From a checkpoint of a small transformer trained on Wikipedia.
Size: 11 layers, width 640, 5 heads of 128, MLP 2560 SwiGLU, vocabulary 8192, 82.6M parameters.
Architecture: RMSNorm before each block, rotary positions, no biases in attention or MLP, normalized queries and keys.
Training: a variant of Muon for these matrices, 4721 steps.
MLP neurons of a small language model. Each row is named by its layer, matrix (gate and up: input weights; down: output weights) and neuron, and shows model dimensions 64-127. Each number is 50 + 15 x the weight over its row's rms, rounded and kept within 0 to 99. A neuron's up and down rows have the sign that makes its largest values positive.
Before each neuron's rows, "fires on" lists the tokens most often at its 100 highest values on Wikipedia text that the model never trained on. A number after a token or word is its count.

fires on: " the" 24, " The" 14, "'s" 10, "op" 6, "The" 6
L6.gate2411:54 44 23 43 70 43 28 54 34 75 74 54 40 51 56 67 44 41 53 60 35 37 33 44 53 76 67 38 52 39 35 37 19 53 40 60 71 26 24 51 51 64 63 68 14 51 57 55 66 59 27 41 53 54 46 43 32 36 25 54 36 77 74 56
L6.up2411:65 26 45 59 57 41 42 51 49 36 49 80 41 55 62 58 37 54 54 64 71 92 35 33 47 54 46 52 59 52 61 54 28 57 26 64 44 12 75 47 47 43 47 60 21 35 50 79 54 57 65 32 14 52 46 48 59 42 74 46 39 46 19 39
L6.down2411:86 33 13 60 64 55 35 65 52 58 14 56 10 45 60 33 64 75 68 36 63 29 51 32 55 40 39 74 61 47 72 46 68 32 59 53 27 43 58 62 72 69 63 53 44 67 50 52 50 57 50 75 69 53 35 45 57 28 74 68 54 59 52 38

fires on: " first" 24, "." 19, " " 14, "1" 10, " |" 6
L6.gate564:46 50 45 55 45 71 49 46 35 28 33 43 33 46 70 12 10 45 56 63 38 48 33 47 54 57 61 61 36 72 52 54 55 31 61 33 78 62 81 26 42 61 62 53 35 61 56 46 43 66 71 76 53 40 73 50 52 62 34 60 72 63 42 48
L6.up564:61 54 63 70 68 36 52 51 45 47 48 42 45 68 76 61 38 50 41 40 37 32 43 41 45 73 31 55 45 60 39 23 58 37 52 54 58 59 28 50 38 64 36 86 72 63 50 73 45 53 66 70 52 66 50 38 77 40 64 39 54 52 62 49
L6.down564:26 68 42 60 41 20 44 49 54 63 56 46 34 61 57 56 45 51 53 51 50 46 37 55 46 60 43 43 41 46 45 51 30 72 52 56 17 28 33 41 33 50 38 62 42 68 60 14 19 49 25 37 64 57 96 30 40 62 35 65 18 44 45 34

fires on: " |" 44, " " 9, " on" 8, "|" 6, " |\n" 4
L6.gate1984:49 46 69 58 41 58 34 23 69 55 43 58 62 62 46 45 63 50 43 67 37 62 39 57 62 55 61 42 24 75 51 56 41 44 60 70 56 50 53 47 45 36 42 46 74 57 21 31 58 68 53 56 69 35 38 31 36 60 34 59 80 53 61 57
L6.up1984:40 63 28 56 44 41 72 41 38 57 51 36 49 82 53 68 62 30 26 66 57 51 61 39 65 27 44 29 62 52 40 75 53 62 39 38 77 40 50 50 24 61 55 71 46 67 53 56 31 55 69 60 53 25 29 36 56 67 53 61 39 44 23 67
L6.down1984:61 51 66 48 57 67 40 58 59 57 33 44 63 17 60 38 66 46 66 44 52 66 57 49 25 65 63 62 28 48 32 46 38 58 27 63 51 35 55 48 43 47 40 38 62 51 57 30 46 60 53 36 53 39 60 45 38 67 46 41 65 67 69 47

fires on: " |" 23, "2" 9, " m" 9, "^{" 7, "}" 5, " " 4
L6.gate715:34 49 54 67 45 38 50 41 48 18 46 67 22 49 28 68 66 53 15 46 56 62 70 30 49 61 45 52 47 62 30 67 58 59 59 48 64 19 36 69 46 70 51 55 36 56 40 56 63 44 38 44 69 62 52 25 52 44 61 64 59 26 55 61
L6.up715:49 54 39 44 49 58 44 50 48 60 57 63 66 37 56 66 22 41 54 49 72 48 59 45 67 37 21 38 40 70 40 55 54 65 45 33 61 60 41 74 53 62 50 59 57 58 30 40 50 40 32 52 82 43 64 45 34 37 77 78 48 31 38 45
L6.down715:29 36 66 60 71 69 27 42 33 74 43 29 73 44 56 45 45 28 39 60 57 64 58 46 42 58 33 49 54 61 59 52 48 50 42 64 46 47 51 56 38 45 33 57 60 36 28 38 54 46 54 53 66 49 59 57 38 51 57 52 52 53 49 48

fires on: "u" 23, "a" 16, ":" 10, "3" 7
L6.gate2488:39 46 45 55 62 49 42 76 45 48 25 45 40 59 52 68 61 37 30 56 31 40 26 46 82 66 64 23 58 37 52 49 75 52 63 45 54 44 40 58 41 31 76 44 72 48 37 60 47 82 62 72 29 64 46 45 52 50 25 52 53 17 59 50
L6.up2488:65 21 42 56 35 39 37 44 38 39 59 26 31 62 45 40 41 48 53 69 54 42 47 47 58 54 70 50 62 54 57 45 53 72 36 66 60 63 66 61 51 40 65 26 45 36 61 57 33 50 49 42 62 72 42 37 64 36 34 40 63 41 58 63
L6.down2488:57 41 87 67 71 36 77 22 60 75 60 64 61 74 67 35 39 64 73 73 68 39 31 41 49 53 59 74 32 51 22 36 57 47 68 69 57 68 55 72 25 74 57 63 46 46 28 67 63 51 52 70 38 67 42 47 74 35 55 45 51 43 59 70

fires on: ":" 42, "-" 10, " |" 8, "ing" 5, " " 5
L6.gate757:53 64 50 43 45 33 39 48 29 52 83 66 60 63 19 67 63 31 32 63 62 74 38 47 48 55 35 21 40 57 43 34 83 55 79 26 64 43 21 44 42 71 34 38 49 54 65 54 43 25 47 52 44 29 57 50 58 69 34 54 44 68 59 55
L6.up757:54 60 38 33 42 66 48 59 59 70 37 70 37 42 50 30 49 38 26 77 37 73 76 39 46 42 28 52 54 66 74 36 67 28 51 39 42 65 45 55 41 67 64 51 28 41 45 41 61 54 67 37 50 36 43 39 48 62 23 45 47 54 27 65
L6.down757:61 52 45 55 46 53 71 97 62 54 44 52 45 42 54 20 58 64 55 50 59 46 33 47 79 64 51 36 43 29 46 44 27 25 55 56 50 77 63 48 66 64 53 34 48 55 46 22 31 40 79 56 53 17 45 69 61 52 72 63 57 25 15 47

fires on: " |" 20, " the" 12, " Division" 9, "ie" 7, "ague" 4, " in" 4
L6.gate1918:51 53 28 65 21 39 45 40 28 34 76 70 86 43 36 66 43 43 58 52 52 37 37 77 53 36 57 45 51 29 77 69 51 68 20 58 60 16 34 26 28 32 62 63 45 56 33 61 44 47 39 48 48 49 60 65 22 42 20 77 49 42 14 40
L6.up1918:56 40 46 73 43 38 59 45 39 34 71 38 73 73 32 64 48 30 46 48 42 55 44 65 57 54 64 34 49 57 77 51 41 70 40 54 67 43 43 39 57 57 37 41 64 35 38 53 38 45 60 72 18 16 52 85 36 72 48 38 43 60 34 29
L6.down1918:36 30 39 62 37 50 49 12 21 53 61 37 27 78 22 65 57 44 38 48 69 60 40 45 55 46 40 52 70 68 66 52 48 67 40 48 69 42 42 59 28 47 40 61 71 38 10 51 38 40 39 47 66 37 35 66 29 48 35 68 55 47 53 16

fires on: "-" 46, " without" 5, "ub" 4
L6.gate481:41 57 15 57 79 35 46 38 49 28 57 45 63 29 51 56 50 42 56 29 38 54 52 63 52 67 45 53 45 58 70 62 17 45 44 52 66 44 63 47 40 38 45 39 64 65 53 25 75 42 67 43 76 27 70 63 45 30 23 44 53 41 64 72
L6.up481:15 55 59 46 49 43 45 48 51 79 33 29 51 50 51 92 53 55 63 45 59 49 53 33 52 37 45 57 76 85 45 39 29 51 52 72 54 71 55 51 51 54 60 40 40 35 49 53 50 27 27 79 36 45 68 31 37 35 28 57 39 50 36 44
L6.down481:28 48 23 56 53 73 63 38 58 57 69 51 51 41 47 36 41 37 52 74 60 48 54 45 24 51 49 33 49 67 54 45 61 70 76 45 49 51 44 65 56 61 59 26 58 51 54 30 35 62 48 52 42 52 53 66 66 61 63 54 89 57 31 52

fires on: " " 60, " are" 5
L6.gate1344:49 65 51 46 54 66 76 41 46 70 28 70 44 48 42 61 33 18 52 58 56 55 50 60 64 47 48 55 70 49 66 71 56 62 58 63 62 33 69 19 56 60 45 59 28 62 72 49 29 34 58 66 44 72 56 54 67 61 22 71 51 36 15 54
L6.up1344:53 31 52 63 32 00 34 41 41 49 34 88 55 63 53 59 56 66 50 47 51 51 57 48 52 67 50 41 46 78 32 48 49 37 53 46 45 38 51 45 58 54 42 32 30 65 56 63 50 60 57 51 44 66 68 64 47 30 49 31 43 45 25 54
L6.down1344:51 53 68 34 59 62 57 57 32 28 43 15 57 72 64 62 52 33 58 69 27 52 52 41 44 54 38 37 38 45 60 41 38 57 28 53 31 39 60 50 28 45 45 35 41 43 46 30 47 43 56 37 59 50 24 56 29 51 73 83 47 40 59 59

fires on: " |" 21, "|" 11, " his" 7, "'s" 6, " an" 5
L6.gate84:45 78 51 54 50 74 31 54 67 45 53 63 62 65 46 55 74 52 47 39 45 75 42 70 66 47 44 50 41 65 41 74 46 42 44 72 36 50 39 82 44 48 47 58 45 55 67 67 49 81 73 24 52 69 19 37 54 54 47 48 26 44 62 73
L6.up84:29 67 36 45 49 71 34 54 72 53 46 30 29 50 71 62 47 78 48 49 98 38 67 44 26 55 51 80 71 33 58 77 52 67 33 34 29 50 71 57 42 40 53 20 62 33 51 76 52 58 58 50 51 77 55 61 36 53 44 59 44 66 76 87
L6.down84:68 47 45 46 34 41 51 39 50 72 56 26 58 54 48 66 21 81 68 95 91 36 66 29 59 48 52 49 40 55 57 72 73 58 45 35 66 66 55 62 30 62 37 37 38 62 47 56 58 45 28 65 46 37 55 66 48 39 62 71 61 48 31 49

fires on: "z" 20, " until" 19, " for" 11, " on" 10, " before" 4, " United" 4
L6.gate570:43 60 42 71 54 33 72 58 45 45 54 55 52 44 32 37 76 59 54 66 48 90 55 41 73 26 26 62 45 60 51 67 68 59 23 64 42 47 56 38 55 55 23 35 55 50 44 77 59 21 51 54 43 43 31 37 46 31 74 48 39 57 70 76
L6.up570:33 30 59 58 45 67 71 52 43 68 45 69 37 49 48 57 20 59 62 31 41 51 63 64 25 36 64 59 41 46 24 69 36 36 37 42 67 34 46 44 47 75 24 41 37 53 41 15 40 31 45 67 50 38 65 57 52 17 47 40 45 47 55 49
L6.down570:35 44 28 80 59 49 44 74 48 56 32 41 25 66 65 45 77 44 23 51 58 77 53 11 41 21 44 49 51 48 52 59 47 52 53 47 52 46 64 72 45 85 39 46 66 52 55 48 43 34 39 75 44 62 51 39 59 77 41 36 34 35 56 33

fires on: " " 28, " |" 25, "." 10, "B" 4, "," 4
L6.gate665:61 76 83 58 51 61 65 72 51 53 62 45 41 48 61 40 31 34 62 55 44 48 17 34 71 51 41 51 62 41 57 72 86 44 58 36 52 70 46 70 47 95 51 38 53 53 29 65 50 33 63 72 46 33 42 45 63 75 75 43 31 35 59 68
L6.up665:52 41 48 45 51 64 46 54 36 45 66 63 41 72 60 39 38 48 60 59 44 53 16 57 71 80 55 53 49 43 55 30 38 50 40 20 23 52 44 59 58 56 81 70 48 47 50 44 67 56 72 42 57 58 38 24 46 25 81 71 43 61 54 25
L6.down665:53 48 47 21 67 59 57 38 49 33 40 45 73 42 28 34 66 38 54 56 58 52 51 38 50 42 45 36 54 48 50 55 52 52 45 28 39 58 48 58 55 53 49 39 73 35 36 69 64 25 51 41 68 40 75 22 64 47 26 37 38 57 74 34

fires on: ".\n\n" 56, "." 31, ").\n\n" 4
L6.gate270:51 69 54 50 62 44 49 50 53 88 42 63 50 62 52 60 43 62 32 48 40 57 58 66 56 56 32 38 67 50 41 39 54 30 73 70 47 26 67 35 66 21 46 43 61 52 60 51 43 67 68 53 70 49 68 64 33 29 27 27 32 72 39 37
L6.up270:32 70 57 53 48 38 49 54 59 85 49 66 55 59 63 55 49 58 41 31 35 54 42 55 47 63 30 37 59 46 36 46 65 20 62 61 40 36 57 42 76 32 32 22 65 38 46 32 48 54 65 64 63 41 79 32 34 33 53 23 34 66 37 47
L6.down270:46 48 32 46 46 56 34 51 61 58 42 40 50 38 47 32 36 50 54 43 37 54 40 54 61 60 36 45 70 53 57 41 52 66 47 70 60 36 53 48 68 61 51 53 63 43 57 61 58 56 68 57 71 38 60 31 47 48 33 56 25 50 39 48

fires on: " |" 38, "-" 25, "|" 5, "," 5, " (" 4
L6.gate890:37 48 51 63 25 32 81 13 46 35 43 40 43 51 49 72 41 22 40 72 53 54 36 49 63 71 33 54 52 55 78 70 67 41 39 41 65 65 51 55 48 36 42 68 57 65 58 68 45 24 21 59 41 43 47 44 50 50 36 60 49 39 26 31
L6.up890:54 48 46 46 33 30 44 38 75 38 49 67 62 40 30 09 50 60 45 52 33 82 45 46 63 49 34 62 44 55 68 18 75 53 72 59 53 59 41 67 36 67 50 47 44 26 44 46 63 52 60 26 42 84 34 35 47 33 56 32 62 54 27 44
L6.down890:44 70 52 33 66 57 16 82 49 49 56 62 43 25 58 47 75 86 60 60 39 65 05 42 40 41 44 68 45 75 57 30 41 64 22 56 49 55 54 38 51 59 63 28 56 26 52 47 69 58 47 70 83 53 74 43 64 63 45 56 44 66 73 40

fires on: " a" 26, " the" 15, "'s" 8, " was" 7, " is" 6, " (" 4
L6.gate1776:49 81 59 38 54 31 38 44 30 69 19 59 88 53 64 26 48 92 51 63 50 71 45 64 59 29 52 20 25 76 49 63 24 57 78 41 31 49 63 42 50 69 63 40 56 53 62 28 44 28 56 71 48 46 38 30 33 65 58 43 44 73 54 79
L6.up1776:69 31 41 51 40 42 60 21 48 44 45 69 34 64 52 19 69 65 45 44 43 40 47 44 56 27 29 63 42 34 51 53 48 47 53 57 42 56 63 39 62 72 67 52 58 54 50 22 58 30 46 55 54 42 69 44 45 57 70 22 64 52 46 41
L6.down1776:52 41 61 71 66 69 36 41 56 40 64 17 27 59 35 71 35 39 61 59 25 65 13 48 10 41 56 62 55 64 50 49 47 55 61 47 22 40 47 25 61 49 36 45 54 64 52 62 52 35 84 51 39 44 61 41 51 43 35 15 71 54 55 66

fires on: "s" 39, "ons" 9, "ats" 6, "ss" 5
L6.gate1440:53 23 35 58 33 49 52 31 48 43 74 46 50 08 52 56 55 23 54 72 53 53 33 61 25 34 38 65 51 59 65 45 41 30 39 47 44 49 60 52 30 45 33 52 46 66 50 69 24 20 60 60 55 34 24 75 42 60 75 34 59 40 66 26
L6.up1440:36 73 29 56 10 51 82 52 51 51 40 59 67 47 41 33 47 08 60 56 66 39 44 74 38 56 77 54 52 57 86 57 46 23 52 56 41 36 67 57 71 35 59 48 81 62 81 58 53 60 45 29 65 64 25 39 70 54 38 54 29 61 54 68
L6.down1440:64 54 68 45 42 33 45 54 35 80 71 62 70 59 37 59 70 27 37 38 29 84 42 60 71 35 63 62 71 39 52 43 40 43 36 47 27 65 38 69 81 53 58 63 68 55 64 56 45 45 34 24 51 71 39 29 71 53 35 50 48 58 41 69

fires on: " is" 17, " was" 17, "ing" 15, " be" 4, " being" 4, " were" 4
L6.gate255:49 41 81 41 65 39 31 39 42 26 47 71 54 50 44 43 53 79 56 43 60 59 49 60 44 47 43 48 59 29 50 79 71 29 67 52 19 73 43 55 57 52 80 57 31 21 53 26 19 45 59 63 49 76 44 47 65 83 73 46 25 54 55 42
L6.up255:12 34 37 35 66 42 42 50 50 49 34 68 60 56 70 44 50 83 33 36 79 73 50 66 35 44 46 56 38 62 61 57 60 45 48 31 30 66 36 27 14 35 45 35 62 39 48 33 05 51 48 63 39 53 55 36 49 47 42 64 56 25 51 24
L6.down255:62 36 75 49 55 63 49 37 70 65 38 76 59 38 49 51 57 42 57 43 55 57 61 45 46 56 51 45 42 52 44 17 55 38 44 44 32 64 61 47 46 60 55 48 32 79 77 45 62 34 37 57 52 38 26 48 58 29 78 59 48 39 59 60

fires on: " " 28, "r" 24, "p" 15, "ater" 4, "sp" 4
L6.gate1993:42 49 44 46 43 45 41 43 64 55 18 57 56 70 51 70 43 42 47 47 54 49 46 70 53 56 47 68 26 82 66 68 45 25 47 68 56 46 56 34 70 47 55 51 45 62 67 42 71 71 53 49 50 73 48 54 38 57 63 73 57 62 53 32
L6.up1993:46 65 38 52 45 54 45 66 49 38 49 52 43 72 39 51 69 60 44 12 34 42 71 49 42 78 36 52 43 52 76 27 45 35 43 40 67 67 39 70 63 50 49 62 56 46 30 31 33 54 49 19 55 54 55 29 47 62 48 57 43 56 25 50
L6.down1993:42 36 50 30 49 38 68 54 39 38 69 35 52 64 34 41 50 63 43 32 36 48 50 41 39 61 27 68 46 28 42 23 57 57 38 42 66 49 84 59 21 57 71 44 36 54 60 57 27 38 82 55 43 61 59 59 49 49 53 78 66 43 52 47

fires on: " after" 15, " since" 11, " during" 10, " for" 9, " before" 6
L6.gate1285:41 40 73 24 73 37 68 52 62 38 24 74 19 66 29 38 55 58 61 64 50 68 28 36 51 65 27 43 54 19 48 70 54 66 75 37 25 89 65 20 63 66 52 55 28 27 72 42 76 33 62 61 57 37 46 54 60 62 61 56 37 55 34 42
L6.up1285:62 46 41 42 39 39 33 81 31 50 57 83 34 43 39 50 29 59 52 55 82 56 53 61 55 55 54 72 52 48 50 52 51 52 39 53 41 46 39 61 73 64 49 80 42 78 43 30 51 40 56 45 68 40 59 74 65 71 50 64 46 34 59 22
L6.down1285:55 35 37 80 30 34 40 42 65 46 68 43 45 79 73 60 63 61 52 35 47 78 56 41 39 55 47 58 66 47 35 43 51 37 31 58 60 50 34 40 52 37 04 43 49 41 50 26 44 40 36 50 39 58 35 47 45 53 46 66 38 38 47 45

fires on: " the" 32, " " 18, "'s" 13, " of" 12, " among" 5
L6.gate1506:63 55 30 48 58 48 51 51 49 39 77 46 29 42 78 24 46 34 44 49 43 53 50 24 44 35 49 35 49 48 17 48 67 50 46 26 38 52 78 11 52 23 54 55 45 31 70 65 67 46 33 60 61 81 80 54 48 41 38 35 51 27 28 61
L6.up1506:36 55 42 34 29 56 60 37 79 80 53 66 25 23 78 43 81 45 56 42 86 45 72 61 41 25 60 67 28 44 49 44 27 64 25 50 41 35 67 40 82 31 53 55 49 56 43 66 76 57 35 64 35 49 67 64 42 23 51 62 66 40 39 59
L6.down1506:73 53 47 66 57 55 15 43 35 40 20 58 54 54 62 38 24 32 66 26 60 34 47 56 33 33 06 60 58 04 39 73 85 77 80 68 67 62 64 43 36 56 69 36 46 56 75 70 83 57 56 68 45 41 50 20 46 82 66 50 54 61 34 42

fires on: ".\n\n" 49, "201" 9, "199" 8, " " 5, ").\n\n" 4
L6.gate1553:61 59 49 43 36 43 48 59 25 52 28 69 28 31 43 57 64 68 42 47 48 44 22 47 42 32 72 49 39 46 47 59 57 20 48 62 62 52 37 24 69 46 80 50 68 40 39 48 42 69 50 18 43 53 71 44 37 41 62 34 52 52 50 46
L6.up1553:70 62 60 39 41 30 44 56 60 51 48 45 47 31 60 78 37 92 56 39 38 28 27 55 42 40 46 37 53 42 47 42 46 29 47 63 28 61 45 68 65 39 64 71 83 50 46 45 54 52 50 40 66 55 72 25 39 54 52 60 46 39 56 47
L6.down1553:44 63 50 52 68 25 56 40 57 47 36 38 68 71 49 53 01 59 64 30 49 47 71 86 59 66 43 53 64 59 43 37 40 59 61 43 26 38 50 57 37 43 35 54 57 49 30 45 63 55 52 86 71 61 55 28 52 59 35 64 55 50 46 45

fires on: "–" 24, "-" 23, " |" 10, "." 4, "$" 4, " |\n" 4
L6.gate2291:72 51 56 15 65 72 46 45 68 62 46 42 35 19 85 28 45 41 50 55 41 34 48 49 75 47 46 49 83 55 48 52 47 69 76 31 41 60 42 41 41 43 57 42 78 60 51 66 39 42 73 36 61 38 43 35 64 45 72 74 58 31 29 67
L6.up2291:41 37 55 36 57 57 65 35 34 24 39 25 21 52 32 43 49 56 51 35 61 46 47 37 45 49 77 33 47 49 41 73 59 40 48 25 62 76 68 59 81 56 41 59 56 73 49 62 87 18 39 43 68 67 52 58 64 52 54 50 58 48 18 32
L6.down2291:37 41 51 68 32 56 42 67 74 59 49 41 37 59 38 48 45 53 52 52 72 47 38 35 79 36 83 50 47 21 57 47 29 50 31 67 41 44 73 35 28 59 39 50 39 76 52 77 20 48 39 00 33 71 70 42 73 36 28 40 60 59 57 49

fires on: "." 38, " |\n" 12, "\n" 11, " |" 9, ":" 5, ".\n\n" 4
L6.gate1785:84 43 34 48 45 79 41 44 49 63 47 37 56 45 52 12 47 67 78 80 60 71 73 31 54 75 78 30 51 52 50 44 02 85 63 54 75 50 33 37 50 48 43 46 40 20 68 67 46 45 53 37 46 53 45 49 75 41 55 71 59 44 43 47
L6.up1785:72 68 65 55 52 69 61 38 67 33 53 51 69 38 25 39 69 32 73 48 43 58 56 41 59 54 82 49 53 67 55 51 58 67 67 80 84 55 60 40 62 53 62 66 43 62 60 48 37 47 40 54 73 39 45 35 43 28 81 55 40 38 31 52
L6.down1785:48 49 47 57 50 25 38 69 76 35 44 49 45 42 69 60 69 46 48 19 45 63 65 20 44 33 20 32 24 43 35 49 63 25 43 31 29 49 41 45 41 39 48 43 58 43 43 32 51 50 51 49 33 46 63 69 63 63 37 24 54 56 66 53

fires on: " |" 31, " =\n\n" 11, " the" 11, "'s" 8, " a" 6, "born" 6
L6.gate960:58 27 65 28 44 29 42 73 76 40 45 51 57 56 30 35 40 83 61 42 52 57 40 21 57 39 14 30 43 54 53 53 37 38 54 57 36 90 31 67 57 46 33 52 61 65 60 58 57 39 39 12 87 24 44 57 62 34 79 26 43 39 47 53
L6.up960:47 31 64 64 29 49 47 74 35 72 34 35 46 43 33 28 76 14 03 47 77 27 48 49 70 47 31 58 64 67 27 33 66 49 47 58 55 62 55 61 43 65 49 55 38 49 48 44 59 49 77 55 43 54 51 46 20 79 51 46 49 55 34 65
L6.down960:59 67 61 50 70 81 36 31 63 52 54 53 43 42 25 56 53 55 49 53 41 76 38 46 38 49 64 36 64 51 69 48 42 49 62 27 67 60 53 49 41 18 49 59 52 48 54 81 48 41 21 47 52 41 63 38 43 27 45 55 61 43 51 57

fires on: " " 46, " |" 7, "0" 4
L6.gate1317:36 43 33 45 50 28 47 66 50 46 46 49 22 56 23 52 58 76 68 63 25 26 46 46 40 35 40 63 47 36 31 37 38 38 64 58 50 38 47 71 56 59 55 44 55 47 31 32 46 45 40 52 32 38 17 67 77 75 47 49 47 18 36 51
L6.up1317:37 54 51 56 18 53 49 59 55 43 71 76 50 67 37 46 73 64 24 71 45 54 37 30 37 56 25 62 26 40 65 52 71 43 33 71 63 14 45 39 29 66 41 38 56 79 69 51 66 76 54 82 37 56 58 62 60 72 55 35 30 27 43 49
L6.down1317:81 65 63 45 41 37 69 65 38 50 45 56 63 38 53 70 66 60 29 21 86 64 45 37 27 51 73 46 38 79 44 37 74 26 38 55 39 57 51 52 39 38 39 36 41 48 54 35 57 50 57 41 63 17 24 28 48 65 70 53 54 52 43 67

fires on: ")" 20, "." 19, "\"" 14, "%" 11, "'" 4, " |" 4
L6.gate2484:60 57 28 56 42 45 50 63 53 29 49 59 37 40 73 47 59 47 32 73 64 44 92 38 65 56 66 54 46 40 59 51 22 49 21 68 57 45 67 51 31 39 69 32 57 45 72 58 72 34 50 62 36 50 33 61 52 43 59 28 47 30 39 21
L6.up2484:32 61 12 31 24 29 72 48 41 36 48 46 28 61 41 31 53 53 39 34 65 52 58 65 63 61 59 57 48 60 45 29 58 69 68 38 65 72 54 16 88 55 82 41 44 46 63 45 48 74 38 59 46 49 39 20 58 53 26 39 44 68 48 44
L6.down2484:52 22 61 32 50 37 32 23 65 24 41 68 74 25 49 40 63 18 70 44 64 40 94 41 37 61 91 26 37 41 41 48 85 56 77 51 18 49 35 25 48 58 35 44 60 27 43 73 63 40 80 60 47 43 46 52 48 37 62 52 39 48 38 58

fires on: " |" 22, "." 21, "," 10, " (" 10, " " 8, " of" 6
L6.gate1788:36 49 80 65 30 45 78 55 36 58 74 34 75 40 62 46 73 57 27 33 76 55 88 61 54 78 39 48 56 49 43 38 57 36 33 35 40 66 58 44 61 28 54 55 43 45 54 42 63 48 47 57 59 65 58 52 33 50 27 67 31 47 68 50
L6.up1788:23 37 39 60 66 54 61 09 55 64 43 61 29 31 55 47 49 44 57 30 55 50 15 60 34 61 16 55 45 63 47 48 56 33 49 67 37 45 61 71 73 51 48 34 68 41 44 59 35 44 50 17 58 52 51 50 49 54 51 39 51 80 23 37
L6.down1788:50 48 44 46 59 92 56 50 49 51 26 35 34 52 32 55 62 64 41 51 47 30 35 40 22 50 30 45 57 50 63 54 52 66 52 34 82 85 74 60 51 50 47 54 53 40 54 44 00 79 88 57 23 56 60 67 49 48 31 47 34 23 34 56

fires on: "==\n" 21, " ==\n" 16, "\n\n" 9, "-" 8
L6.gate1547:55 51 37 58 64 47 42 58 49 59 15 32 47 47 74 39 67 38 57 56 22 59 46 43 30 55 40 41 60 43 52 73 80 67 58 25 39 22 27 34 28 36 52 42 41 58 59 41 58 60 43 60 70 50 48 71 82 37 43 37 35 44 64 68
L6.up1547:72 63 51 34 43 44 58 49 42 52 59 52 25 57 20 58 50 54 74 52 29 37 56 47 65 61 32 29 68 53 30 44 52 75 47 81 48 58 59 56 48 83 46 61 37 46 48 52 40 16 51 69 28 67 78 41 45 32 31 38 65 56 71 31
L6.down1547:40 27 35 65 41 62 53 32 29 57 34 41 37 60 47 21 59 47 64 67 66 39 57 74 46 64 60 57 52 24 67 37 52 66 51 71 74 54 60 60 45 62 54 46 62 41 59 62 46 54 46 70 57 72 83 60 43 66 46 50 79 58 37 54

fires on: " " 29, " |" 13, " of" 11, " (" 8, " is" 8, " was" 5
L6.gate506:45 58 61 64 73 42 75 43 27 42 51 58 60 57 35 57 33 61 35 37 72 64 51 57 51 68 72 67 71 40 36 58 55 40 40 42 75 68 21 61 48 53 62 82 26 40 49 83 53 27 82 14 88 42 43 56 58 27 37 31 45 34 60 39
L6.up506:06 71 38 42 54 61 60 39 29 47 52 66 65 56 17 50 35 58 40 43 71 22 84 76 70 54 41 65 62 74 39 64 56 01 73 44 57 55 25 63 49 41 70 75 58 48 36 29 51 59 52 60 47 19 26 53 49 40 48 45 34 83 46 28
L6.down506:66 63 64 40 40 39 51 44 61 62 48 80 57 34 43 33 50 41 41 40 80 57 48 62 42 58 38 55 52 56 50 46 48 15 64 37 35 42 88 58 67 56 67 55 56 44 74 52 45 27 80 58 41 43 40 31 58 50 31 31 64 33 43 40

fires on: "-" 31, " is" 14, "|" 10, " part" 7, ":" 4, " |" 4
L6.gate876:43 57 74 34 41 58 28 67 40 46 67 46 81 63 52 55 55 44 31 50 43 49 72 33 42 63 54 45 59 62 45 33 59 57 28 31 45 54 46 64 38 49 67 65 50 45 79 37 81 69 59 43 49 35 40 46 55 38 53 32 47 71 71 75
L6.up876:61 59 31 41 36 39 70 35 47 52 73 32 18 57 76 60 55 55 49 50 43 55 54 71 36 69 70 47 71 47 51 46 69 80 86 16 56 60 35 75 21 51 27 63 90 54 54 58 18 49 28 55 35 78 44 44 43 76 64 55 20 59 47 63
L6.down876:45 48 30 58 43 77 51 54 56 50 57 58 38 45 28 63 78 51 56 72 68 38 40 66 42 43 49 56 24 28 45 48 44 17 29 42 45 75 45 57 32 51 65 39 65 70 46 24 38 63 46 60 66 58 54 80 24 40 45 74 64 42 40 56

fires on: ".\n\n" 61, "." 13, ").\n\n" 6, "\".\n\n" 5, ".\"\n\n" 4
L6.gate500:55 85 56 69 66 68 72 43 61 56 22 58 71 54 77 55 53 56 27 64 54 54 26 47 67 65 22 56 45 57 39 37 72 57 69 77 53 55 42 21 64 52 31 33 68 17 44 50 53 24 41 26 78 52 85 38 24 55 60 36 37 55 68 46
L6.up500:60 84 39 42 71 51 62 70 67 61 46 62 71 57 40 62 35 72 58 74 88 45 41 31 55 32 37 41 59 72 39 22 66 33 62 67 52 65 56 27 57 59 19 55 56 32 72 43 55 56 47 12 67 50 69 26 34 39 42 39 41 62 36 47
L6.down500:62 74 27 40 52 46 34 64 57 68 61 49 51 59 32 61 44 72 59 67 62 57 50 36 66 63 27 21 78 53 37 40 52 20 53 50 41 36 65 53 53 54 46 61 54 36 58 52 55 67 64 25 74 38 64 27 33 57 39 53 43 76 03 48

fires on: " the" 36, " in" 22, " for" 12, " of" 10
L6.gate1852:68 58 49 47 50 54 57 24 52 25 39 41 38 46 45 56 45 65 52 37 39 59 38 43 60 24 27 14 39 55 46 68 50 51 46 12 38 34 48 72 47 61 39 53 20 57 69 53 68 14 43 39 47 37 58 64 47 74 62 62 35 60 64 36
L6.up1852:30 18 49 49 65 45 36 63 35 44 24 54 24 53 30 80 50 42 35 40 39 58 30 40 49 42 50 54 87 59 54 49 18 45 49 53 82 48 17 31 51 34 32 21 26 51 61 40 30 45 19 41 74 34 57 63 38 51 69 60 51 77 35 41
L6.down1852:34 28 54 51 59 68 62 30 47 65 46 48 38 78 35 36 78 52 34 63 46 75 32 48 29 25 48 40 63 60 65 38 34 34 30 42 57 33 15 58 44 36 66 34 46 34 62 33 51 33 45 54 18 39 53 68 41 57 46 26 81 16 40 51